From a checkpoint of a small transformer trained on Wikipedia: 887M tokens.
MLP neurons of a small language model. Each row is named by its layer, matrix (gate and up: input weights) and neuron, and shows model dimensions 32-159. Each number is 128 + 24 x the weight over its row's rms, rounded and kept within 0 to 255. Numbers have three digits each. A neuron's up and down rows have the sign that makes its largest values positive.
After each neuron's rows, "fires in" lists the words (lower case) most often at its 100 highest values on Wikipedia text that the model never trained on. A number after a token or word is its count.

L3.gate529:151107136126148150129128143143143067134162123107122150165161171151145117166102126114141149136159133116143129128147135152144157131119134146160126102110153091168095115117140161171102121096123150109087145087161151096128132093122135101153075138174144096088105122156135153116168134123119153150087130108119113180158147080108153132144141139110108082132167122099135120097104114147139112137094
L3.up529:141139110139130138110226115144182077143130140119120144148142120144112113113083155139096100132152119141114091131169136141143144114139153115140128155149134145172150079097135108152162110110141178165115136141141099145133122135113125130113130125147118124138113120105156172117117133089156148144160132092178156117164164042152140095112090147123149140125154087104148095166114139156098088130120
fires in: "henry" 20, "thomas" 13, "anthony" 11, "alice" 5, "taylor" 5, "pm" 5

L3.gate1335:128167097112134132106117108119162169133103114115104128113131128105138148126137163141154125130133119096134112139147123086157134125145139156136116103094144144172162081114175115134081146111056125145121167094147119128104141153164075153108141143129100165137125130145150119126125157108148169082120116141122151077117156094120093131147158139115143095099132175132088109151118110102123144066113
L3.up1335:137094101097109164096112142143149122117137121166132095115093146182146070183177142084133133130153136129106147116132094168120092109120119122132115161107134129158110119129103091104162115158132132092134115160113143112113140128137145105130165120146064129157131140090131111156116118140167121132125158107161124119122155124132139125170082143142104101137152147125123102152101159144145110124106
fires in: "an" 75, "ancestry" 5

L3.gate1129:122111144120116140136163126156111137101105142135141133047142086179121157129128136092124150133143152111115138149081113120152130122147154122120100111140124168161141120138141109170089104102129149151148131136179133149091120154132143155135121149138191143132092147133160168145157166111087131152103159123148084110102163142127059123135180157118115163162119118166123141132140080122127114090117
L3.up1129:165112100091093111134135141100113133106119178131129126106143115151117151101091185106127109095152117198102109110078133129121148161124077104142156123143092141118132151059145135156113120121133132124107122138150136150106171129139170106152142104150127170124145124124146113114120095192139132140136125174135160135135136142149143141130115144097123115132109085105148134104141125138120156109133
fires in: "of" 20, "hydrolagus" 11, "san" 11, "after" 5, "henry" 4

L3.gate1275:128115096139151145147112143119145129142120097086105092161123192155140159101144124145117110087135135125111138142147123091132118164155118107142142077139082117108121130143090140166095097149061153170157123119113147125114133132154119144127184135131169182170100142144153183163100131116105141118119136103157085114136148136118096174109123132114116149066159152115095143146144125065107134098133
L3.up1275:152120108100159141123072123119093176131165141174133164134117119152140177150118089120114117123162104108124147123134160086134124094124096096103137118130104131096105108119150082119158136121090145099134131137119100129123097164144069123160140132177138155161148154111126156155095163120171112136135186142125104126102144114143123123135116124118110151143102134132126192127120148129116110160075
fires in: "a" 100

L3.gate1062:114125112141125119112153124110107130156097123187120079106102118100148194141131108133122065140144120168127110156144162112143140130105111080125096143093116115159123127167151085132093136114100129175110129145141121120121135158116122161123133106148089182156122171115121144115079208143106141165136105127107123122096129114110106112104151117143138134092102133111085145129137160145139125132137
L3.up1062:111146146134113147121141127128119131084141121139082099135158169123143198120109113117132121164101118121120145115117133093138150112148108139119125158149132110102136120128129094156130124129165141153128106162107118095163130143114114133113118146143113106146150136098116101148119115093100151101104105109108140157084124128154108169095101148107114103103126152133119123146173157143126103116166
fires in: "western" 14, "west" 14, "southern" 9, "eastern" 9, "northern" 9, "east" 9

L3.gate1292:086093150169104113120213093167094140167144114108130166126144106129074199072160117124174092126127147092139197143120156114119128172115133154120160124144120137134137087148143122152108165121173115067136153124124110100108105156131184094093125149111108119122100142143126104116175153129151097115151142084123133076120103127094137165143140139081112165123153143138120100132130079119131116159157
L3.up1292:067124092137113122161106129189102096165144118109123132134148128170120186154081115149165160120160133106119114111122160101107142138091081131109139096075157131117177130151149150111136143107149129128141108082173160150179111120172108151137164083117142114115131158139126133107156136145128117073165141134150153106096106096110119156137136113151115116108121124115141110100118138148132105139156
fires in: "on" 88, "online" 7

L5.gate523:131098125153116151166082087127106106151069130103121090146150109130132111170126130102137157075105175129116101133124125138155138126082113147089153128143130129169107129158123119142144107142168126146133097156155155113117156135168101122147133152126138142102101123109114071107126179110142141110144136121138099135099110125159136128153129133095121141121118125135137159132124109125119072124103
L5.up523:078135107144110142108111117157147181137094158141132128128097103100144119107118138125092118145120180101158141135114145139137112133157108129130100113143153199107135136115162094106081187134106176145130128127111157138158118132130132115163120120160147112130134097181170143164154181147178167165151137092166112123121156138135101141140167166133097143115128159094118111105077133108125108115105
fires in: "their" 18, "its" 17, "s" 10, "his" 10, "her" 8

L5.gate456:132114127117141129067094143074167095140129101137123145161151131122167150119099150108144130110136185109092136118126137177107097146098150140109116125117111138113116149131126119101131151152089125093118116108127109145150158120118092109123171136141114130114169126130115124147139145157133134112135107129140130118088110097133149137124113131122079148133117120121083173110104123132143139124133
L5.up456:160170155122125099119126142134128128125129107116123124117103096124138136116102158110110109146114112113115107115104114115154160184086178144125138112086129126160129132125087129099109134133159091140114112127168117152072148143127134141117090069159153112107152097137105118135132122109172131166129126165095128155120144128128118085112154114109133150130097149128090168123111128121144058118095
fires in: "some" 33, "more" 27, "most" 18, "many" 4

L5.gate235:102165159139133136096124133156161130167127107171136102162136114132165117142151135094090153145131132102113144120122142157152075098121120103066165117124144119183144116107126102085118139112133144112083149102145099137095132121168128122145098105156141102128115126169160093131105131131149119150143138123106113139154118101144105142114111128110076121100126129145110124099160104094081143134122
L5.up235:154151118152147133141124140171112097149110152154141147139091115102082122121117127132174156138085081161104141123122172100177137136151184148135176127156119129114134109101131117137083111150134130131133134112151126103118126076116170146147085125096098175134127107111118118098137090138140131160118177118083112134152127178110135153130112138133144098097104122116182168114158098134119140126121
fires in: "of" 66, "halen" 4

L3.gate1166:115114112167156128129134095111122127125131118100135105134114112099099147107097138084135135105092134100145085145128126139141107124122124170149131130074104135110129154141133123122152093145118146101161112178086157131134136120172158116143098162117084161129128148132108127144136133142100115132091127171159122163165107133096111104144130130115171148144178084134089110131093085120101144087203
L3.up1166:152110131147116142075098142107083140113142152152139093055124127139138174063106136166085138114098066140111104103119140072165118114117164093140084138112141145165110101112133168105092129127108145129146156102093167112117136103092160078124142124143161152189100161148102104100101096146065145165099118111105132167118109122126143121093088092135141188121116114117148118144196162112121162098182
fires in: "as" 80, "season" 9, "states" 4

L5.gate971:140172175106191150154149097127106156151153140132134118140147103088114131132151137123110103144151133150136133141122124114107159120138086143090116147120112078118091129180097126123126111097112133110151148127135102157143104146093135125136150089165113172176131125108124148091123199155101168162120134094084078118135142082154148132135129122149104189137135109142127130125099110156147151157137
L5.up971:171139141127121124133147114120130126144162097160115085126148140157121127120101101117144133105062136114111148136145134093149112107072167118149159142121099127130111156086090180146156136103111136149136119105129147152094138138147141106108105126124128123149113139088127124128117101158118160139126154154103129117137150152134152105078131132149127166132115181112135114168130127100118132136118
fires in: "to" 67, "player" 14, "players" 4

L3.gate1236:171119152059120140169089144160059135112160113141136154157140109139105132149123118139119114124112157144102150146121120169104164163136114054084137100102096118163109105146109138136127114098145118112134122133142170111141095138131156099145122137074147083126139196143152141152133132081093152131095175141154148104141140114094158116128127128125103137133128134094091122091107138094183174102178
L3.up1236:121120130120170124138115141150156135132122149124120109123152107093140138132113186119163139161133107112112123116153099168139095125131125117148140111145120118100134137138144141091174140138134169131112124163121101154137134179127154082125092130107107057146103108152133085120118163148176125133091160168106112099149128104091127097126149121129137158140153159085095139164153118161102109149120
fires in: "to" 36, "which" 20, "on" 10, "ii" 6

L3.gate741:118128163096104153108130130141141115130109096096129123117136130135140081104098121103125125163104118086101140144157106128112126118126093182111118117090106113119137116138116167138135144136117141095136160130118117099139135168165165121120113117105146120128159106131132154129175151134150140116103123086180113115059194122154130139180138136127135166109105136109123135119121117155187144114118
L3.up741:144149104077120080181105139131105131116103146096147121165146146147124134077117100140131151155137141073164135133155161132104086120124083121126115121148133103121136131177094148151144135105135129170071146083137122114161153103161152117131142109128156141097131106099123101114111124174144106080111107117105114068111116124152149163150085117130134146104095139114133091172137175129158121130096
fires in: "have" 27, "has" 11, "took" 10, "take" 8, "return" 7, "got" 5

L3.gate243:151152157084121150104136121147133167121111110140116113106123105131123102103138128092112175091116144092148056118089117145121169123131115116127109162168156170119150090151176083144099161151117113115157120100128168149151152145164111201176113141096111144105103121188169109140122149171166147095133092129090123118092146109134140093106141149136124179144162150108073112137119141138136131105143
L3.up243:138110131114143123170091099125161151133146117141149165157115106148106151116117158174104141090108129110109133120159173128075166135134162090103120102120144140146097139125140145129142129142120116141075136119136146142067093143139130127102138125132145129147155115145108124102129086113107136105078102115140168139124178109116132164116116131125155140159132134144102110088140157122125178162151
fires in: "some" 12, "most" 12, "to" 11, "only" 9, "even" 8, "along" 5

L5.gate895:136187150118104155113148149137126116152146113116147122135140119156159101139174136130133169104167163125104105111159104148110153132142133107167132162140135138113099162117123147140140136137145122130138148143141084112066137186125146127090133138135079153132144122106115099114127123137127118128125167146123099140145157120106123159092137093187169130126188153123108113135140113142139192149107
L5.up895:131184094121094122135124153158140115119141154104178141135107139166134134136140146159141129114144109167086139142116092143092135124126162125117136110122117104102117155103064151137141148127115132101129112121115119116106066129164136140104136121146119123138125104123110129142132123118105117124142113139138124173109186107134123098151150135132140103093161118160105122096130090158153136150094
fires in: "in" 34, "beijing" 9, "i" 5, "now" 5

L3.gate1280:108131163117073169127104127158153159115092100113138131111132140123088110106087092103130109149126127111132092145105110159131104151115107127140123144129131144097095119159161100174132167161093140113135131126184088164143131129123135118162126118141078148128142127157147125121091129129126134126095116145153094112155136121068127119121134134116125114154136165103091148118146130117129135142105
L3.up1280:145087098126126127123135128073168112141129129134128103134148156140131051173110110143104153083180107140170105103164177161159135115133131133097155134168127141169118117115084146134160092138135093168116096118104116130123166109161160107099118085128076167115093133132177125136106108117110134141134079103148162124131111099116126109147119105157140169138136108157132141128144113135125141127117
fires in: "however" 23, "as" 11, "suggests" 5, "would" 5, "saying" 4, "believes" 4

L3.gate369:116136150128131098127128131120114154128070135090150133148111110116120164125145111117102145155143111097116136109124140105096124157127166120144100082102144103164150115139147163101113142125142140132103104151132145138142136161128113134114157118144117119162145097168068143154068050114132116164128137133145078094096106142138118114089120133150160116130103116131086119161120094142100200125134
L3.up369:104126099154159118113112177110112135115151130104112121135102130155156142128095092109103131109146090121117135109164161161131113149116143071126128156123162169121120145106164092146127098158139124102141162140137094114150112125148137115133134137125113145146136113164138116156114141128113107091174110153126115127184140135120144104049162141117150066126125125134150120139107100161170101133172
fires in: "where" 30, "w" 7, "helping" 6, "marion" 6, "as" 5, "joining" 4

L3.gate465:151178145103133099132103147128116133165082143135124150112127150145158117114073178094106149190145095101145146123125099137131091117116166171093114099115110124122121118120148107097147127105125171143142151083125060146107137104095168109138115129158124117111123126171155175119115127136093143133085139140100106169124125106099138150112089143153080120140146138173133088144144151125130108127141
L3.up465:113090122151192108108175123089125146172127173128114134156135123073102090110131146108137093124098112110096094112106114153109103130166108171106109127154148122139121152122089146125142123134144152192067134127100102102142111109150106106125110089108099157118131138130149176104109138114080106129122118160112105152113108111110156103132132118114128139132136110141127097106151122129108139110129
fires in: "music" 36, "album" 18, "record" 12, "state" 5, "records" 4, "songs" 4

L5.gate1086:175091095158129167161139108138143085101147111156107135127134105126100112116121164125118088135171157188128141139156126122102162129165126099124121152094137116173142115138101139127150081141100111111126127113110115107110140115130148123153103123132148105124160136084112118145174086123146129108158094082131167126168111120131117168090122115131135128102104128139135105132138086102101159123125
L5.up1086:111093169130111098145136121121088094093133133127145116082132147151175126136120143164105122129154109123193154139063080072121147122106096115104121120172181152107082169145130160121097158127108161128139135107144068082139154095159123129143151140147108095089145091159130129082126069129100152114122126124148167132119130151132110116136157148105146116148146149116159084136117133101140138131131
fires in: "on" 76, "babylonia" 5

L3.gate496:120140155153147142141125161119114103093169135107140137149124129159153162161094087151169156164181130123168097101133085124124120137178169180082102113102109161142110106077080126147161155144141137120099116114131114123086167146089099118115131142115113122109156152153105117147138086101116174154104140146107072146141142122106087140111118103108139111141172120089066113122113151081109108150117
L3.up496:102137125123109081158162116133123128162100144130128164118147140157161104097103125175130132146108119098210118157147153149113136145126127097123125110141127157139135114104120115087156119116085126114157097073140167134096092158111125166097134165134146148106146152122097155117126172151133104140121174080119139147127131121147122150142131166125150121110115159112147148109143147089131118129160
fires in: "said" 11, "wrote" 10, "are" 10, "is" 9, "called" 5, "lost" 5

L5.gate1:129107138125142156144118124126101126120137095100127068132132078148130071100144121072120149083132062155156158158132127097133125114131129132116088117127166116166116126149110110169119185162115104091149144144127134139117111167153115114126130127133187142104125125147097100143125092110077113167093155087174129116096147102092117101149147145133099113121117160113142159117089108118155093132100
L5.up1:182155121121130135155103134100119145108127141138111109127128156174120130126146125101121125139155141154121103165101130151135164142116168112151124164180113147147137132134121160108070125160118155152123115160141121146085097143114171169113110154138158121133080176138177155096160173152136163174124140124133131125146136126128116086142176113091155143134125134077167160133152127131100165110091
fires in: "which" 33, "who" 26, "that" 16, "located" 6, "situated" 4

L3.gate1139:132073104152098125163105126152129124152139127115166099113118142113149120138096143106139122143109115126130119154134105109154131122109106165073112158108111134151158128151124067131104109158121161119124153123134174168127137154128160105137167075091127107166086120136127070105105151136095113148110087102111094092149151169121140114120139132146140123099124110122129106173133136117115162129124
L3.up1139:123129161158145112128074086177131132097150131100149132122126126104119111139138111134147146138112109140098129119153079121109128150156143123133097173129140099137158120142162130117089170114116130117170122154117098096149094153149117127140144154089142102137130102131130129156166117104149123139115122121170123116172172136140087102131145141132130118200173098136131100129083131147143104098114
fires in: "n" 38, "e" 17, "córdoba" 4

L3.gate444:136112126124130127161133119132091128140106127134140081081152152144151107098140145119158139112109147140097107097147168156167100145177101126111118161136119126074130162096120120161126170130101149097132180163152135084154122101111073109119119134109126176096154122140153103103124131103100105127170130140171137104145160154122106133119148123134174116130133120150142161167101160165102081115143
L3.up444:139125141121146104144175098123135145132108140110112143124122143140116142134094156152109134135113098117112115108138101151133108093144075157107096131136114122131145104151092114101123106108156148147112108143121149122152121162183111144135160102141091131144146121094094116147147172143158167133123146129122126146129172129066122057114142136139120131139171137129115146110119098177124111162145
fires in: "n" 19, "states" 10, "union" 9, "war" 8, "kingdom" 5

L5.gate568:124173121145148142092129151157138118097102133149127112128130115127150185118153138131136200155129126119156164122171136127152135123132139113109130136122123103161099103138082111186124141140126136105134156101187137125155114143100114117160114163143134154140105105103162119085114099121097090096081132103102141127069139130145080095129106115096118105135137088146100148149098100116094146143127
L5.up568:092130120098136084150132151089141120105129078177084067119132129140116145148132143110155120125093120094080126123087166097079136106151120114115122144145131149097142081114111135134139121127150119124144138098155130091127118082100134167189138156125150125150113130100101115108173126102091115134152146135174136100117092114104146148173096100145123141126135117149096090176144127106100106145108
fires in: "and" 93, "while" 6

L5.gate438:149145146088167136143130142147159148147158131125153145104175150117134114117119178159086154104132058123167131124138094103113091117114128130158112125120149133134132113125127087121146118159126173158094121132148102153136138110131150088122130135125119096104110152124121180109135135148123066099118150111111086107151125085161121119157155133113108163096138135105092150097100118159149132172087
L5.up438:113121125121088114092121091184142118136143088130135139153080176101146104131135120130136167121137097120120120126099115087132113132137133130136155147143142121129091139113087140073141123124134125098145113113154124157091123130115162154177133149170096106100126122099149143097097094132147105112115159077153133105138123085117168137114090107092146144130117110108106114116135133129107132150147
fires in: "of" 36, "in" 8, "by" 6, "on" 6, "for" 5

L5.gate1319:118089101153126158109103148131135138149142110081163124150156169114112178136129137159139189130152143111132101104146092088136062146173200138093129157098121147119120110139146105136110117130149126107144115146113096111101164116115116147129126174134108149119118153099128139100111116108111169084098085145119109138130164122158142173090150109103117103110150093134118120167147146106152145151157
L5.up1319:133131135079102141151121150163168130132181088116143147135141179115119127121133130156160128100127147155128119100135134076137099144129173141127152144075131164099084129141162130123111130143127145128165112093142135137057177148118053115119143130128131097112102140097148141149113121107148121097147127160146078096126128160146145121157115104121111106133131127102112065158123137148157148135120
fires in: "of" 18, "in" 15, "at" 9, "for" 5, "first" 4

L3.gate1205:114094082125156181143106139134120105127135132109146157135100164150105108149162098135138156158120150112125119129157100076120119171107127174100139172107100102146154110132137138121085110111122135129154121137145137133088116123151093097161132129128135133115095120095127125119160124088090100116102141122156111110088119141112108165153157084163113124173111168131115143145127154144114151100085
L3.up1205:112144130099136162100119139138147135121152095135051156164143148142148137143132118168154132147065138126158156137128140099126120096136129093128087153101138096147132104168126118120119081197119126147171167143163152161096152086159138147149088102162118174130162103100109136114146139164123077122172151119123093067135122151121120124131132163130113082164146135080095111130090141113138097070148
fires in: "and" 46, "clan" 6, "closing" 5, "client" 4, "or" 4

L5.gate1188:129109087144134108083144111137124127091104144117149145131131099112127130096111132146113122139133107167116152153110099140112123142136113122132150144107132127146096153135173124119140130184124116137144128164141126057141145180136098176123138166132108140116099145108129159145168109141120123115150094058155127112110123128123168161131152145107132105136158139149095142134111103120093144134149
L5.up1188:140164129119163133090130115149147147110147108161121115139141121126105152085126099098122153135091098149142073160098168106142140136182128121114122107142107149142101168109090147133104094152168111138149147154119097133121112151100119098137181135118126134170154141130173126158168100124075116137127122072125150122151108110138123129143142112125138104105159091114130082144140080111103156155149
fires in: "of" 23, "have" 11, "46" 7, "2" 6, "to" 6

L3.gate1105:140142140113138129164158128136112117124134116108179164140141122139116124172107093100160095146130095130120146225112102139140079104137145108138160143130121131130133131138135144167150143110126068117151177148142127151137085163112124147155173116141132138163172149103142117095131166165162103108114135100109154095111126134144135155108128156140174176137103113160109141139108130118130096123123
L3.up1105:156098157171126130124152135101097123136142074136156115156138115097146128130110120087119127141138146128145122147077150157157141132137138128133148112132134169126117118145135142167151116112111136144147104128128115107114166065115104142174147088141107155131114154096151099123056116171115103121069134107135150143093162120113160110109105118131111139127121152164156133122149119113097103109130
fires in: "have" 33, "has" 32, "had" 25

L3.gate254:108109157100149168175104152136119167153141134170105132120157098112117140103131117133101140134085194123148085178114120068141125111106137109147123125082142145131151127131141111186134150144089150079107151110106147142119107147143144125128146138101139138118081138088142094096121144168088126109112137110118121124141098147110089095133133138117160146126106129116103136125131152124087113126126
L3.up254:148152112119165112145110101147134158134143131079098144136173100162136150161126126119138117127151115145153195140070110088117123117102107178128102097113144145077119109106138137142139141073132162136121137129135155156123103145128086097111155147108107115117151098137140130136148138128107126146142118074157116113120144143140108153138126096127113137162107120137112090136137124108130112091053
fires in: "when" 41, "while" 14, "as" 11, "if" 7, "because" 7

L5.gate201:120127123148130172125133087132147143150128135144121132093158117138115155134144124081154134121151149124132103118128112109111135109150142105118139140128099147099122120126126116162067161157113155113158145138169122126118184110169123124145109120171109116173133158148110182151113109115106160137107135139125107108159171115107140148122127105103125147109159165112109140090097136120168163150112
L5.up201:115156140148136132113149128141154114114090160134178128099123154131141112129134136115137166155105125112128072176146104169145096086130165143142112141145128122137130154111138180149111141128130138154149163139114134138088151112121101117183134117134141147097103118124085181145164095155141145118114114101091175109130150118142124123145091114147162130117132129152123124105144110093119131159143
fires in: "an" 55, "of" 13, "anomia" 4

L3.gate592:136090131121134119160109107130121184103118148092119146153131117136132132155171183114124109131109078111157142086102105145110122091148116103138110083157175110123154101127141109123129105107104122147101118080162112153151088112142158116111164119141145182161130133104121137120101143163129158119123135118150116125084118146099127156078136143131084138160154119109087098139133095133112144115129
L3.up592:174114091134135095106155130149081152148141134141093088154129090134136134118089170122146130118110106131113135104105113139132159157157118126121130133146134159127153096141111125139143183095087118164153130118128117173108152175086134137139119146115146140097103127134118096100134146146125147096130148122153152145077122142105126117126153099104102144132171156150101123113141118118149115100125
fires in: "some" 32, "most" 16, "many" 6, "radio" 4

L5.gate399:138115137134113146128119166127083132139151222133131121126136169132133155130137168129131098105170094129137135120155112133114117100174136110135116127096137158094128123158123124149105157109121129104143119166147147140107114193189085100113177170119173113131099135088138177137158138120111111090151139130124115106159202103127132189161143117123139145132172118142151103147096102107124113170129
L5.up399:130127077137162125136124160162153123134169072161118117108137118113186150118140133114134104116139107123152127125115147100114147110131099151115111139126157165087126093120167100107119105116175083128150098186143127112110135107119131174136116106125124074126102184132096137130119094105142126107123177093121165115121132142105161117129176123100127157131114122142118108136127121139166142132144
fires in: "on" 91, "online" 6